config.toml
n_layer = 13
d_model = 256
n_head = 4
n_kv_head = 1
head_dim = 64
d_mlp = 1024
vocab_size = 8192
activation = "gelu"
norm = "layernorm"
norm_place = "pre"
norm_eps = 1e-06
positions = "rope"
rope_base = 4280.0
rope_fraction = 0.25
qk_norm = false
attn_scale = 0.125
bias = "all"
tie_embeddings = false
parallel_block = true
init = "trunc"
init_std_qkv = 0.0395
init_std_o = 0.0
init_std_up = 0.0395
init_std_down = 0.0
optimizer = "muon_variant"
lr = 0.00109
beta1 = 0.93
weight_decay = 0.13
lr_head = 0.0118
grad_clip = 2.0
warmup_steps = 200
schedule = "wsd"
decay_fraction = 0.592
decay_shape = "linear"
final_lr_fraction = 0.0
batch_tokens = [65536, 131072, 262144]
seq_len = 512
doc_mask = true
z_loss = 1e-05
train_tokens = 768000000
steps = 6080
dataset = "wikipedia_en"
MLP neurons of a small language model. Each row is named by its layer, matrix (up: input weights) and neuron, and shows model dimensions 112-207. Each number is 128 + 24 x the weight over its row's rms, rounded and kept within 0 to 255.
Before each neuron's rows, "fires in" lists the words (lower case) most often at its 100 highest values on Wikipedia text that the model never trained on. A number after a token or word is its count.

fires in: "an" 37, "and" 8, "also" 5, "the" 4, "like" 4
L8.up81 [148 137  98  74 110 152 119 125 123 131 125 140 132 131 119 183 158 137 103 132 112 147 130 161 139 127 106 155 110 118 128 120 119 174 120 170 136 135 134 144 165 159 101 142 113 141 158 116 129  70 144 182 123  84 178 118 136  88 158 163 134 157 163 136 131 203 126 155 110 147 127 149 122 104 106 142 139 155 102 132 155 106 137 117 162  94 118  97 114 149 103 122 147 139 132 136]

fires in: "of" 49, "sudden" 9
L5.up882 [121 134 124 137 101 125  92 141 153 165 103 136 107  88 141 128  70 125 119 149 162  97 145  99 164 113 132 110  94 133 152 152  92 116  81 140 131 151 103 109 141 125 142  82 145 128 100 131 125 158 171 137 158 143 115 101  85 100 131  96  90 105 109 179 163 122 114 116 105 142 149 163 120 100  90 102 127 125 150 129 105 130  95 141 104  82 165 131 154 173  91 138 129 146 156 131]

fires in: "was" 41, "became" 5, "is" 4
L9.up564 [146 120  97 152 153 160  95 110 123 105 133 165 112 129 165  90 126  84 129 147 146 123 141 130 145 165 152  99 103 154 118 112 109 163 133 127 131 106 153 129 136 152  92  74 120 124 113 106 121  89 145  96 108 125 125  94 118 151 177  99 131 141 127 144 120 138  99  89 108 132 116 139 139 182 139 145 101  95 123 139 117 158 126 138  90 176 146 113 145 135  82 144  93 137 111 195]

fires in: "in" 24, "to" 23, "of" 15, "for" 7, "with" 6
L5.up92 [133  89  95 157 149 192 150 127  80 176 112 130 126 110 109 147 153 176 101 140 171 140 117 138 130 139 100 148 171  94 163  93 134 117 100  86 157 123 145 150 100 148 118  88 137 109 135 139 159  95 127 143 119 130 148 167  83 107 107 146  93 149 137  93 135 123 105 122  95 129 154  95 129  70 145  84 145 150  85 124 104 148  99 125 137  79 169 115 115 132  99 121 147 161 100 137]

fires in: "that" 27, "it" 16, "which" 10
L5.up148 [110 104 122 147 153  57 150 115 129 126 122  93 134 114 100 139 146 115 118 172 106  96 117 153 126 146 103 146 124 138 130 137 105 106 154 151 105 101 142  79 111 109 122 128 130 162 114  97 128 100 122 146 130  74 110 141 126 145 148 161 155 122 130 113 119 137 128 104 133 137  78  91  97 156 164 150 170 100 121 114 144  76 161 110 141 166 106 122 173  95 162 116 141 116 163 134]

fires in: "to" 51, "e" 4
L4.up763 [172 139 144 148 138 132  99 148 105 104 128 136 141 161 120 173 105  81 166  89  89  97  91  98 154 119 115 112  85 136 106 127  79  79 126 102 119 113 155 159 144  90  65 136 117 126 100  88 108 101 131 116 131 117 103 121 158 125 131 134 155 168  84 130 167 130 143 146 139 120  87 157 159 123 133 110 138 186 118 117 106 179 134 137 121 139 102  99 151 104 105  97  93 135  95 103]

fires in: "not" 25, "to" 21, "they" 10, "children" 9, "people" 6, "players" 4
L5.up709 [121  99 113 120  95 133 131 138 158 141 133 136 162 151 143 107 113 104  90 136 166 129 147 143 117 165 161 109  91 131 160 139 173 109 113 152 112 152 113 133  97 148 115 171 110 159 113 118 110 154 126 144 104 106 103 146 111 119 127 126 103 190 125 109 138  71 159 134 139 117 101 108 145  73 160 122 135 143 136 159 171 161 170 110 127 144  87 137 106 118 106  95 122  82 132 108]

fires in: "of" 53, "on" 5, "in" 5
L9.up45 [ 97 124  85 103 164 144  94 139 136 146 118 127 119  86 145 136 116 113 117 102 122 115 112 148  88 162 149 102 140 139  86 153 113 112 119 151  97  88 116 135 153 174 127  96 156 168  98 121 124  94 149 102 162 199 122 111 126 113 116  98 134 117 155 152 138 114 145 117 151  69 116 123 139 159 145 112  64  74 109 112 132 107 128 116 117 120 135 126 137 147 151 112 143 121 114  86]

fires in: "of" 37, "that" 26
L9.up984 [106 121 158 117 176 153 126  95 113 108  88 180 117 139 111 134 127 129 129 153 153  96 150  92 157 136 114 111 111 130 135 148 165 131  83 107 184 133 205 148 147 145 134 129 131 118 107  90 150  74  74 140 105 167 117 125 124  95 124  99 117  84 140 166 149 152  88 126 131 134 155 142 157  73 135 133  78 134 144 164 122 130 112 112 150 103 166 142 153 120 121 132 131 145 133 113]

fires in: "was" 27, "is" 15, "were" 5, "most" 5
L10.up591 [ 94 114 114 140 135 144  94  84 108 126  94 150 127 110 147 127 137 185 125 138 164 137 112 130  89 106 127 131 152 118 133 115 142 102 165 137 164 136 103 123 147 118 124 122 146  99 135 165 137 119 158 116  86 142 104 125 126 128 128  96 180 141 108 126  99  97 157 166 137  85 115 121 100  88 141 159 114  89 125 102 154 163 172 155 129 112 155 144 148 123 115 126 118 108 167 156]

fires in: "following" 14, "that" 11, "have" 7, "allows" 6, "frac" 6, "which" 6
L3.up884 [110 100 140 119 144  84 152 155 143  97 142 142 119 134 166 121 111 125 160 118 119 117 122 165 112 106 139 153 140 127 175 132  78 120 146 100  71 108  89 130  98 117 147 130 142  91  74 151 106 128 140 100 107 145  80  90 102  85 141 130 128 109 129  71  94 154 127  95  87 100  98 101 124 107 170 110 109 150 157 102 152 103 142 141 146 161 113 103 156 142  98 106 150 121 159  83]

fires in: "during" 41, "of" 17, "inner" 5
L3.up849 [133 158 127 120 148 118 137 171  98 149 141 115 128  96 168 157 137 133 114 164 132 121 126 146 102 160 112 124 133 132 103 110 121 141 147 104 118 175 140 111 105 158 127 132 121 144 142 134 180  84 139 136 159 120 130 129 123  98 136 124 187 141 120 155 132 112 155 107 122 137 105 172 141 129  93 133 147 126 119 114 125 122 139 145 125 158 145 161 132 137  91 120 152 160 130 117]

fires in: "life" 25, "war" 10, "of" 6, "period" 6, "bastogne" 4
L5.up910 [105 152 180 152  91 137 120 142 131 102 100 124 116 129 131 152 129 134 110 117 130 189  85 112  70 129  99  99 108  77 126  97 159 158 121 152 133 126 130 119 110 104 162 125 114 146 136 138 148 148 130 168  94 142 147 148 135  97 114 114 140 119 151 149 126 138 118  68 176 105 137 134 122 121 149 136 155 147 100 122  98 127 132 121 146 118 113 120 111 119 134 161 138 139 132 115]

fires in: "on" 75, "of" 8, "in" 7, "oak" 6
L9.up270 [114 105  82 106 110  94  94  61  91 117 136 109 120 114  79 148 124 116 147 144 155 111 131 153 113 112 148  87 123 147  98 157 114 134 153 146 107 149 137 160 103 108 135 122 111 112 152 127 114 132 151 138 159 167 134 169 116 136 125 110 155 134 138 178 130 108 158 117 112 110 120 130 117 144  80 112  94 135 173 153 155  66 170 122 133 152 128  87 103 136  87 113 118  92 125 107]

fires in: "as" 12, "known" 11, "called" 11, "abbreviated" 7, "or" 7, "became" 5
L8.up301 [ 92 104 138 140 121 116 125 143 128 155 168 115 105 139 163 115 114 129 163 132 123 139 108 111 153 131 158 107  95 117 184 165  96 107 155 168 148 172 129 103 105 118 123 137 147 127 134 104 110 161 122  96  99 157 131 174 101 110 138 134 145 123  99 130 191 176 148 142 139 164 164  98 120 154 149 138 166 156 124  80  88 122 125 121 123 109 150 103 126 122 144 150  49 120 140 131]

fires in: "as" 24, "to" 11, "like" 9, "was" 6, "from" 4
L5.up850 [111 147  77 127 120 141 129 119 124 112 114 130 118 101 139 122 135 137 120 178 126  86 100 108 159 149 103 143 133 124 103 126 140 113 124 171 146 129 141 122 103 137 118 115 135 178 141  98 108 127  90 103 106 120 120 158 132 117 154 132 151 113 127  95 141 166 100 133  97 117 157 155  85 122 151 124 124 143  86 117 123 151 126 141 121 140 119  69 150 110 185 108 129 129 125 131]

fires in: "a" 39, "as" 9, "an" 6, "the" 5
L10.up731 [141 136 110 164 115 100 113 175 148 123 155 102 166 140 128 116 132 102 140 126 162 119 109 130 142 169 123 124 128  82 115 145 118 133 143 126 164 134 168 120 134 134 106 122 103 111 103 126 131 120 172 156 138 143  94 129 130 117 133  91 162 133 121 118 170 163 120  97 142 184 149 127 127 113 178 128  84  93 137 102 105 139 114 109 144 116 170 104 132 176 138 146 147 129  64 136]

fires in: "the" 54, "one" 7, "s" 7, "of" 7, "sorry" 4, "to" 4
L9.up62 [136 112 122 131  67 148 107 178 146 125 145 129  85 118 145  82 140 144 127 149 144 134 140 147 149 129 116  90 134 110  90 133 148 125 138 155 159 172 161 132 104 103 142 130 134 130 143 132 105 169 149  96  91 119 111 118 122 115 122 121  84 129  87 142 139 105 113 163 161 144 143 132 143 128  97 118 130  87 142 153 124 121 146 117 164 118 153 131  96 166 101 114 118 136 169 114]

fires in: "not" 44, "also" 6
L4.up852 [117  97 109 113  78 115 125 112 121 139 154 114 203 139 157 142 107 131 143 105  84 123 134 140 115 115  81 143 122 101 122 130  94 137 138 154  89 136 137 148 127 123 146 101 153 131  60 112 151 148 156 111  90 116 174 110 106 159 166  90 121 118 104 108 142 144 154 163 180  66 162 135 110 108 158  87  97 152 120  97 109 137 142 162 137 117 131 143  99 117 157 162 149 149 127 114]

fires in: "from" 31, "to" 25, "in" 8, "world" 5
L9.up414 [136 115 101 123 100 182 113 133  96 130 106 102  95 117  58 127  97 113 101 134 146 138  69 133 126 143 115 146  88 133 113 128  60  90 158 171 153 112 137 119 122 125 122 110 135 128 122 149 151 130 125 150 137 128 136 188  93 114  96 173 106 172 138 116 126 137 128 129  87 100 169 149 124 111 137 109 163 120 132 103 125 124 126 123  94 168  99 152  86 136 152 121 140 128  65 107]

fires in: "of" 20, "between" 15, "to" 12, "about" 8, "almost" 7, "around" 7
L8.up8 [144 147 105 110 131 133 152 157 142 100 159 131 135 147  87 133 177  84 110 147 108 124 119 129 122 144  77  65 100 120 127 116 119 139 120 134 131 136 144 117 105 169 180 149 115 153 107 131 140 155 118 156 139 133 127  89 109 102 138 108 138  82 102 130 158 154 127 120 121 138 120 141 147 125 175 103 132 185 167 141 169 108 184 179 134 134 150 155 110 119 133 151 183 121 163 164]

fires in: "to" 32, "of" 18, "between" 8, "and" 7, "the" 5, "by" 5
L5.up343 [169 152 138 159 156 166 151 174 148 147 130 167 100 159 122 157 121 112 112 124 139 134 140 122 140 115 101 141  92 134 125 118  96 137 125 133 142 145 116 157 120 105  91 172  97 160 126 116 120 140 112 164 124  79 119 119 135 135 173 179 112  95 157 128 138 123 151 169 132 156 119 164 143 113 136 112  87 180  93 114 129 122 176 140 133 152 128 123  99 132 117  93 168 133 122 135]

fires in: "the" 25, "s" 14, "of" 9, "their" 6, "his" 6, "whose" 4
L10.up819 [127 137 120 149 112 128 140 151 129 111 117 136 150 139 107 158 156 173  98 159 126 125 151  98  97 153  93 144 111  91  84 149 130 179 105 136 161 123 129 126 161 135 112 130 114  79 139 134 119 146 183 130 159  91 123 134 125 103 149 114 115 138 121 187 142 149 110 154 144 146 133 131 172 104 128 148 131 146 106 130 116 143 104 146 158  74 123 148 142 127 110  81 109 190 120 144]

fires in: "of" 65, "from" 13, "for" 9, "single" 4, "jpn" 4
L5.up682 [122  78 158 132 100  97 169 141 165 153 168 132 146 128 120 133 167  95 130 168 140 127 145 141 117 143 102 123 167 120 137 127 142 112  95  61  94 145 141 181 116 146 143  91 114 158 104 136 158  87 144 137 150  84 172 128 116 209 125 148 150 119 147 153 125 106  89 103 144 141  99 151 159  97 148 130 136 135 137 129 124 151 120 170 146 110  95 163 130 131 164 115 127 128 153 142]

fires in: "in" 26, "to" 10, "of" 10, "north" 6, "within" 5
L9.up828 [121 153 140 141 127 162 128 161 140 129 134 141 136 172 118 142 134 125 156 152 114 118 141 154 118 129 104 127 138 112 127 148  90 140 112 121 115 119 121 155 125 149 134 142 162 147 172 162 133 129 135 116 111 137 134  83 120 116  94 138 124  98 112 191 106 149 146 123 121  65 134 186 118 103 144 131 123 126 200  88 141  94 128 139 142 133 128 144 100 134 131 122 124 160 116 148]

fires in: "to" 31, "was" 13, "is" 10, "be" 4
L10.up98 [175 146 139 162 164 173 152 129 147  95 119 112 153 127  93 113 137 195 141 168 188 169 109 140 149 134 144  88 103 146 126 116 146 113 119 119 120 114 150 108 174 165 118 125 110 115 118 159 175 144 104 122 130 137 108  99 133 141 111  77 134 149 128 142 198 125 136 125 101  85 133 104 125 120 105 114 154 117  55 163 186 156 131 138 146 144 139 129 120 134  98  94 124 174 160 144]

fires in: "has" 28, "have" 11, "is" 8, "were" 8, "had" 6
L8.up636 [152 101 123 144 126 129  99 106 140 126  86 182 143 147 174 138 141 144 149 131  99 129 128 158  81 123 112 112 120 141 135 125 124 138 109 144 159 169 151 108 143 140 151 105 131 137 122 150 170 112 158 113 145 104 118 134  84  77 169  92 137 110 168 116 114 147 115 102 144 107 129  86  92 117 116 157 125 126 121 125 140 133 143 134 141 163 130 126 129  83  87 123 158 120 118 119]

fires in: "of" 58, "were" 10, "among" 8, "are" 6, "amongst" 4
L4.up548 [105  95  91 162 147 108 140 118 113 106 128  92 138 106  94 102 145 152 103 165 123 111  91 143 141  98  63 133 111 120 125  86 133 158 150 110 120 107 166 134 152  84 162 179 186 153 108 130  98 166 144 143  87 144 139 122 128 141 149 124 130 143 146 130 117 112 165  96 150  90  87 135  96 148 128 144 105 137 126 131 162 115 143 123 105 142 142 177 118 190 119 128 145  97  57 105]

fires in: "be" 23, "could" 13, "to" 8, "of" 8, "has" 7
L3.up627 [166 150 140 177  80 116 114 131 137 116 152 143 139 127 146  97 117 165 134 139 120 141 121 150 154 122 105 139 113 136 149 139 111 104  91 134 116 146 102 105 128 156 127 143 127 155 139 122  86 135 165 128 136 185 141 104 184 131 135 100  97  96  91 190 139 157 101 155 139  71 141 137  95 104 122  92 102 118 143 169 106 137 121 151 121  97 145 146 133 140 144 160 124  81 137 163]

fires in: "by" 22, "to" 12, "from" 11, "with" 7, "at" 5
L5.up754 [138 120 150 166 124 164 140 120 149  99 110 154 116 135 156 183 130 148 129 103 174 130 159 146 153 144 144 111 134 127 111 109 137 164 162 111 130 151 108 158 132 107 187 122  90 122 172 109 132  90 145 100 120 140 123 123 141  93 111 134 150  95  87 149 116 130 102 146 159  87  88 106 163 114 147 145 115 143 101 139 126 103 107 153 157 121 123 133 102 126 100 159 117  91  64 117]

fires in: "by" 24, "of" 15, "with" 8, "like" 7, "from" 6, "to" 6
L5.up212 [114 138 199 150 127 130 104 135 103 126 127 121  94 101 115 138 156 127 103 139 115 107 163 113 145  99  65 163 158 157  69 123 164 131 146 133 152 106 133 113 140 153 126 137 157 172  91  91 146 148 200 165 102 143 173 141 110 141 154  98 156  99  92 146 130 145 134 187  90 120 131 129 130 101 157 148 102 132 128  89 123 136 135  99 142 171 124 141  96 123  92 117 115 146 104 100]

fires in: "of" 25, "like" 11, "although" 9, "while" 6, "for" 4
L9.up8 [120 106 136 148 118 101 155 155 160  96 122 101  96 102 109 180 107 133  90 194 134 141  91  94  94 143 132 103 150  92 140 130  87 166 171 126 108 103 178 142 146 125 144 128  99 166 134 130 137  74 127 134 125 101 117 130 125 140 131 132 118 116 110 102 124 149 104  80 135 127 116 143 166 147 157 148 144 119 128 146  93 162 144 132 134 143 131 103 125 133 102 124 159  99 145 159]

fires in: "to" 32, "before" 12, "by" 7, "after" 7, "today" 4
L9.up89 [128  90 110 126 132 129 142 138 106 188 153  90 137 133 122 157 110 157  94 148 155 105 110 131 155  89 127  94 150 131 102  92 142 122 192 150  95 113 137 168  77 120 125 165 114 137 147 127 149 112 128 149  93 122 142 133 165 132 166 129 140 124 120 140 112 145 113 147 143 144 100 124 145 146 173 144 139 123 110 149 103  91  99 132 138  86 117 147 104 152 120 127  80 128 101 144]

fires in: "to" 37, "not" 15, "marienborg" 5, "also" 4
L5.up789 [124 144  97 168 146 173 129 134 193 171 111 140 131 132 192 145 143  88  94 105 100 149 126 168 145 118 126 127 112 127 121 140 134  95 108  80 146 134 136 147 114 151 112 152  88 154 144 105 143 124 129 164 117 117 117 150 159 125 110 171 144 144 115  81  88 157 136 127 112 111 105 132 108 101 172 120 140 124 147 157 128 142 107 113  44  91 105 153 127 143 114  97 142 102  95 149]

fires in: "to" 26, "can" 18, "may" 8, "not" 4
L10.up300 [129 136 158 147  90 128 141 120 120  81 162 106 111 149 117 107  99 129 111 175 138 140 112 131 164  84 155 107 118 162 126 116 142  91 127 132 144 129 116 159 120 133 124 122 136 143 131 125 129 155 164 120 135 141  99  97 126 134 132 102 125 153 126 111 129 105 105 127 134 107 143 131 120 116 134 150 122 193 146 171 124 150 172 122  87 133 134 178 130 140 128  97 122 148 110 156]

fires in: "has" 12, "to" 10, "had" 10, "is" 9, "did" 8, "was" 5
L10.up875 [116  91 109 166 133 110  94 166 149 135 122 126 123 125 147 110 133 159  91 159 110 144 116 175 115 130 158 142 129 107 112 102 138 130 109 137 134 113 138 100 125  99 140 170 162 137 149 135 138 143 113 168  85 142 141 176 130 121 107 173 111 121 143 101 202 151  99 144 140 138 134 133 114 164 140 118 107 144 138 109 112 149 119 112 141 161 141 135 122 121 112 127 117 118 132 137]

fires in: "in" 28, "of" 25
L9.up396 [129  84 121 145 123 162 133  95 147 139 111 102 133 113 104 135 127 152  96 185 107 179 103 148  88 133 130 136 163  59 153 144 120 160 117 135 114 158 146 115 166 100 161 176 116 146 148 143 186  92  98 127 122 159 147 156 131  93 147 128 111  81 146 160 112 118 116 130 118 107 128 133 107 106 175  94 126 151 121 154 122 131  50 134 117 131 112 144 116 146 115 120 133 183 139 150]

fires in: "was" 39, "been" 14, "first" 6, "being" 5, "be" 4
L9.up683 [149 152 112 142 119 107 100 141 136 117  88 156 134 127 164 120 147 136 140  96 176 122 116 143 133 115 128 145  73 142 143 137  98 154 170 108 119 136 113 129 186 161 133 111 115 137 129 138 137 139 154 144 106  86 140 175 135  87 123  72 134 162 126 123 158 124 100 127 140 150 156 141 102 138 142 149 118 110 101 157 111 127 129 118 152  75 145 147 105 162  71 137 113 135 120 103]

fires in: "was" 36, "of" 23, "were" 12, "is" 4
L9.up164 [108 102 148 134 171 122 148 119  99  87 156 179 146 137 111 181 163 130 116 156 177 133 119 104 152 125 132 115 141 141 111 100 137 149 160 139 141 148 112 149 147 148 157  93 178 141 142 161  88 115 129 107 156 118 124  98 128 141  68  35 161 144 134 158 127 105 148 135 129 114 100 125 134 146 144 133  69 141 102 128 135 170 135 145 147 111 161 142 138 159 128 140 120 150 180 169]

fires in: "this" 45, "that" 12, "a" 7, "one" 6, "the" 6
L9.up1005 [165  72 108 159 140 115 185 103 168 103  99 139  94 102 151 148 146 138 113  91 108 113 144 120  66 128 101  82 101 111 111 118 111 147 149 132 157 116 140 112 130 111 136  77 107 162  95  99 104 138 140 112 158  98 128 120 132 126 161 155 125 106 154 103 114 146 105 108 171 127 119 131 145 183 132 186 128 171 182  84 128 157 153 109 135 154 178 137 149 135 115 134 149 165 156 126]

fires in: "to" 43, "they" 28
L9.up840 [150  88  95 136 111 158 130 154 134 127 128 117 113 128 117 113 117  96 143 177 122 112 132 134  99 140 118 106  47 103 165 131  94 127 142 136 104 150 136 142 149 142 168 143 105 142 145 117 134 126 182 148 104 115 155 150  91 137 107 152 123 162 107  98 138 117 148 148 147 128  98 111 108 118 130 118 141 139 135 134  98  96 166 154 152 144  69 114 101  55  98 109 128 145 137 113]

fires in: "in" 22, "to" 14, "of" 8, "between" 8, "during" 7
L9.up986 [165 126 106 136 118 108 101 144 120  93  99 180 103  93 113 159 150 118 133 191 113  99 119 123 135 107 131 119 123 139 130 117 133 156 127  73 129 140 139 124 120 182 154 152 111 123 131 142 129 136  67 117 154  99 144 117 141  94 162 117 105  86 102 168 151 138 127 147 131 145 111 120 125 123 150 138  76 175 161 140 127 132 113 147 114 136 133 114  70 110 111 107 158 160 136 113]

fires in: "the" 18, "its" 11, "most" 9, "these" 8, "it" 7, "a" 5
L8.up862 [187 118 103 132 126  81 119 129 175  90 132 118 159 140 132 106 120 146 132 167 121 148 168 143 156 170 106 172 181  96 128 104 165 137 153 148  86 121 100 161 148 188 110 130 156 134 116 115 131 101 105 138 130 101 134 158 118 114 144 132 143 107 152  55 130 123 107 148 125 149 140 109 139 154 128 138 118 162 109 162 168 163 146 136 169 133 114 120 104 171 113 141 104 139 162 164]

fires in: "which" 42, "that" 15, "what" 10, "who" 8, "whom" 7, "step" 4
L3.up721 [114 126 116 132 143 111 123 147 110 153 124 148  96 114 132 128 152 132 105 146 161 121 134 152  73 126 114 134 117 127 106 160 139  98 188  93 119 119 134 108 142 153 155 135 107 129 141 156 154 170 106 130 112  86 157 185 115  95 158 134 164 168 118 119 188 149 140 109 127 185 105 109 150 120 149 102 130 133 104 107 134 116 129 108 129 136 106 100 127 115 139 110 109  83 142 151]

fires in: "and" 73, "the" 5
L8.up904 [124  88  85 128 121  99 158 129 120  64 151 162 196 111 110 115 117 119 168 133 119 131 130 168 130 163 105 147 126 128 148 153  84 113 149  99 128 121 120 123 127 136 125 154 161  83 155  84  80 113 197  99 156  82 116 124 114 101  98 165 117 130 150  97 139 158 120 118 154 143 130 106 133 180 113 201 119  84 137 140  92 157 149 102  76 143 117 111 170 128 106 112 139 150 121 100]

fires in: "to" 37, "can" 20, "not" 12, "t" 6, "shall" 4
L4.up68 [128 101 116 137 115 137 118 133 153 142 106  96 105 120 150 101 110 123 105 131 140 107 143 137 153 131 124 126 113  86 121 122  92 105 171  96 140  79 122 176  63 108 165 117 142 150 118 111 147 127 131 147 110 150 132 137 126 145 140 138 147 153 114  95 118  83  92 157 180 117 109 121 134 102 106  77 116 155 153 151 104 125 120 120 115 130  74 145 102 113 123 118 122 140 143 146]

fires in: "that" 36, "of" 16, "testing" 10, "about" 5, "on" 4, "how" 4
L4.up748 [147 111 123 139 109 102 129 166 124 115 154  85 156  92 130 116 146 140 117 140 162 127 132 170 101 149  97 120 150 114 148 160 154 132  97 141 131 147 162 116 171 127 122  82 137 107 160 106  94  94  35 143 103 137 161 170  97 180  67 112 117 128 133 132 132 110 129  87  96 115 138 103  96 129 153 106 146 113 119 106 160 119  94 104 163 116 120 160 136 168 159 132 150 123 149  87]

fires in: "as" 42, "s" 18, "to" 9
L5.up32 [140 144 160 104 131 171 129 134 159 130 170 141 135 128 186 100 149 133 116 161 144 127 109  91 167 159 122 176  81  91 164 130 137  66 123 104 107 162 138 108 130 170 126 142 125 142 162 121 142 134 167 129 132 119 170 161 102  82 119 108 110 105 136 134 151 124 125 168 109 114 131 130  79 132 165 104 130 175 184 103 131  83 102 108 105  70  85  64 141 119 151 120 135 169 164 131]

fires in: "to" 38, "as" 14, "from" 12, "for" 11, "of" 8, "in" 5
L9.up798 [112 100 127 105 120 152 102 142  91 144 158 130  98 126  94 138 144 114 131 174 143 157 102 123 155 148 163 130 149 167 117 126 130  86 122 129 138 114 133 177 148 108 117 120 147 167 155 125 119 135 140 100 116 173 152 101  89 109  99  78 168 120 147 126 185  96 122 158 107 145 143 112 149 131 127 116 107 125 167  84 129  91 115 160 148 118  82 154 130 136 102 134 133 154 118 108]

fires in: "to" 86, "can" 4
L10.up673 [148  68  98 177  93 123 119 141 105 168 105 121 185 140 135 100 137 123  99 119 145 152  88 137 153 112 125 102 156 141 132 105 102 112 149 127 129 112 146 140 142 101 140 140 128 111 125 138 148 133 111 143  91 132 143 129 137  88 121 153 103 160 122  85 109 136 142 139 141 100 149  82 127 129 148 137 124 147 105 113 165  91 113 116 130  93  69 132  74 125 160 134  79  96 110 142]

fires in: "and" 14, "history" 13, "there" 9, "since" 7, "also" 7, "following" 6
L4.up629 [108 107 117 161 166 117  89 164 140 159  75 144 122 133 108 193 153  92 137 137 124 153 109 136 162  79 159 144 113 122 152 150 134  98 156 131 133 105  92 127 142 143 124 157 122 141 137 106 154 136 147 167 117 121 153 129 149  96 158 142 131 183 111 100 125 143 124 189 102 121 128 182 104  88 133 146 133 136 153 116 100 101 105 136 117 139 130 120 144  94  94 113 130 134 103 109]

fires in: "a" 39, "party" 10, "district" 5, "hold" 5, "votes" 4
L4.up740 [145 134 117 110 137 134 157 142  93 154 129 118 181 149 155 118 170 152 143 140 140  93 115 105 122 139 157 160 131 139 139 125  77  96 103 113 106  95 125 173 142 175 103 165 110  61 130 153 126 147 135 127 126 110  96 155 145 139 115 154 120 141 130 155 107 153 142 126 102 161 147 122  92 107 146 153  92 125 117 129 175 110 118 171 151 167 173 131 137 109 127 184 137 130 134 140]

fires in: "to" 50, "would" 29, "could" 14
L4.up981 [134 123  61 143 121 160 140 142 144 133  98  99 146 130 131 126  98 137 157 122 119 168 120 152 140 146 122 148 127 119  93 132 108  85 112  68 113 125  90 201 121 134  82 116  97 121  99 121 159 136 133 105  81 133 150 106 112 123 122 119 150 147 141  83  96  98 105 109 131 125 131 150 123 118 133 112 114 160 152 125 119 148 133 105 130 101  66 164 139 127 135  93 106 131 145  72]

fires in: "of" 45, "a" 8, "s" 4
L5.up106 [ 83 127 163 137 132 130 152 169 106 135 156 132 135 113 128 112 156 161 143 132 134  98 114 146 110 166 128 155 118 145 126 122  95 114 128 118 121 161  95 126 148 130 116 116 130 183 128 139 147  76 130 126 149 105 163 165  87 156 129 131 116 137 183 148 119 139  87 107 108 157 104 116 144 138 144 113 112 117 157 138 134 136  92 146 151 142 106 135 131 111  86 137 108 134 164 122]

fires in: "not" 26, "also" 16, "rising" 5, "buyer" 4, "gravity" 4
L5.up918 [139  87  83 171  63  89  82 141 164 139 115 132 144 117 185 124 118 127 121 120 126 111 154 145 163 142 113 140 112 149 159 177 153 149 105 160 117 157 114 126 129 127 114 103 115 125 104 112 141 114 141 113 141  96 114 165 116 146 116 128  94 133 105 122 163 106 156 100 149 139 148 103 111 114 137 127  87 165 178 134 142 135 142  99 134 174 118 135 130 104 134 163 112  85 123  69]

fires in: "of" 24, "to" 13, "in" 11, "with" 9, "on" 7
L9.up618 [121 145  67 162 126 140 115 124 129 168 115 171 109 127  85 131 153 136 102 166 108 146 135 163  65 155 105  84 105 141 121 131 117 106 123 138 120 141  94 126 143  98 131 134 149 149 101 131 130 129 138  77 132  78 178 135  84  87 155 145 119 135 144 148 135 118 104 121 141 116 127 139 138 131 160 157 106 147 142 132 172 118  94 113 143 173 146 161 138 126  97 119 138 141 141 160]

fires in: "and" 47, "the" 23, "of" 5
L9.up22 [139 119 116 131  89 132 134 132 146 102 102 113  86 100 139 142 130 120 119 135 107  89 103 166  95 148 138 148 141 100 158 138 104 193 148 135 144 142 151 144 117 129 137 111  65 133 114 103 110 129 142 109 155  87 131 129  65 126 138 142 136 108 103 135 164 137 122 129 164 106  56 115 112 125 105 135 121 118 123 121 156 108 144 111 116 178 139 101 109 102 102 141 133  90 145 141]

fires in: "as" 24, "for" 14, "of" 14, "to" 11, "that" 7, "including" 4
L5.up111 [148 107 100 139 117 169 143 115 114  91 101 101 103  99 100 106 160 153  94 167 103 137 158  86 156 137 151 129 153 105 120 161 153 101 105  92 166 120 142 128 133 104 135 137 166 140 131 126 123 111 147 109  94 119 138 128 107 121  96 144 175 126  93 133 140 151  79 145 109 153 119  87 149 145 124 148  94 143 117 143 140 125 142 121  87 155 112 144 161 123 109 126 140 131 156 136]

fires in: "of" 27, "at" 13, "to" 11, "around" 5
L10.up583 [144 119 138 126  96 151  87 116  91 115 130 147 128 155 112 140 115 157 101 154 164 112 124 119 123 141  90 138 146 144 111 103 164 172  83 134  99  88 153 160 152 211 148 105 124 154 136  78 130 107 134 137 152 162  88 109 111 134 105 130 110 104 106 190 157 126 150 115 122 156 136 156 134 131 136 174  87 123 143  88 118 123 138 106 144 136 112 136  82 149 120 123 123 136 133 124]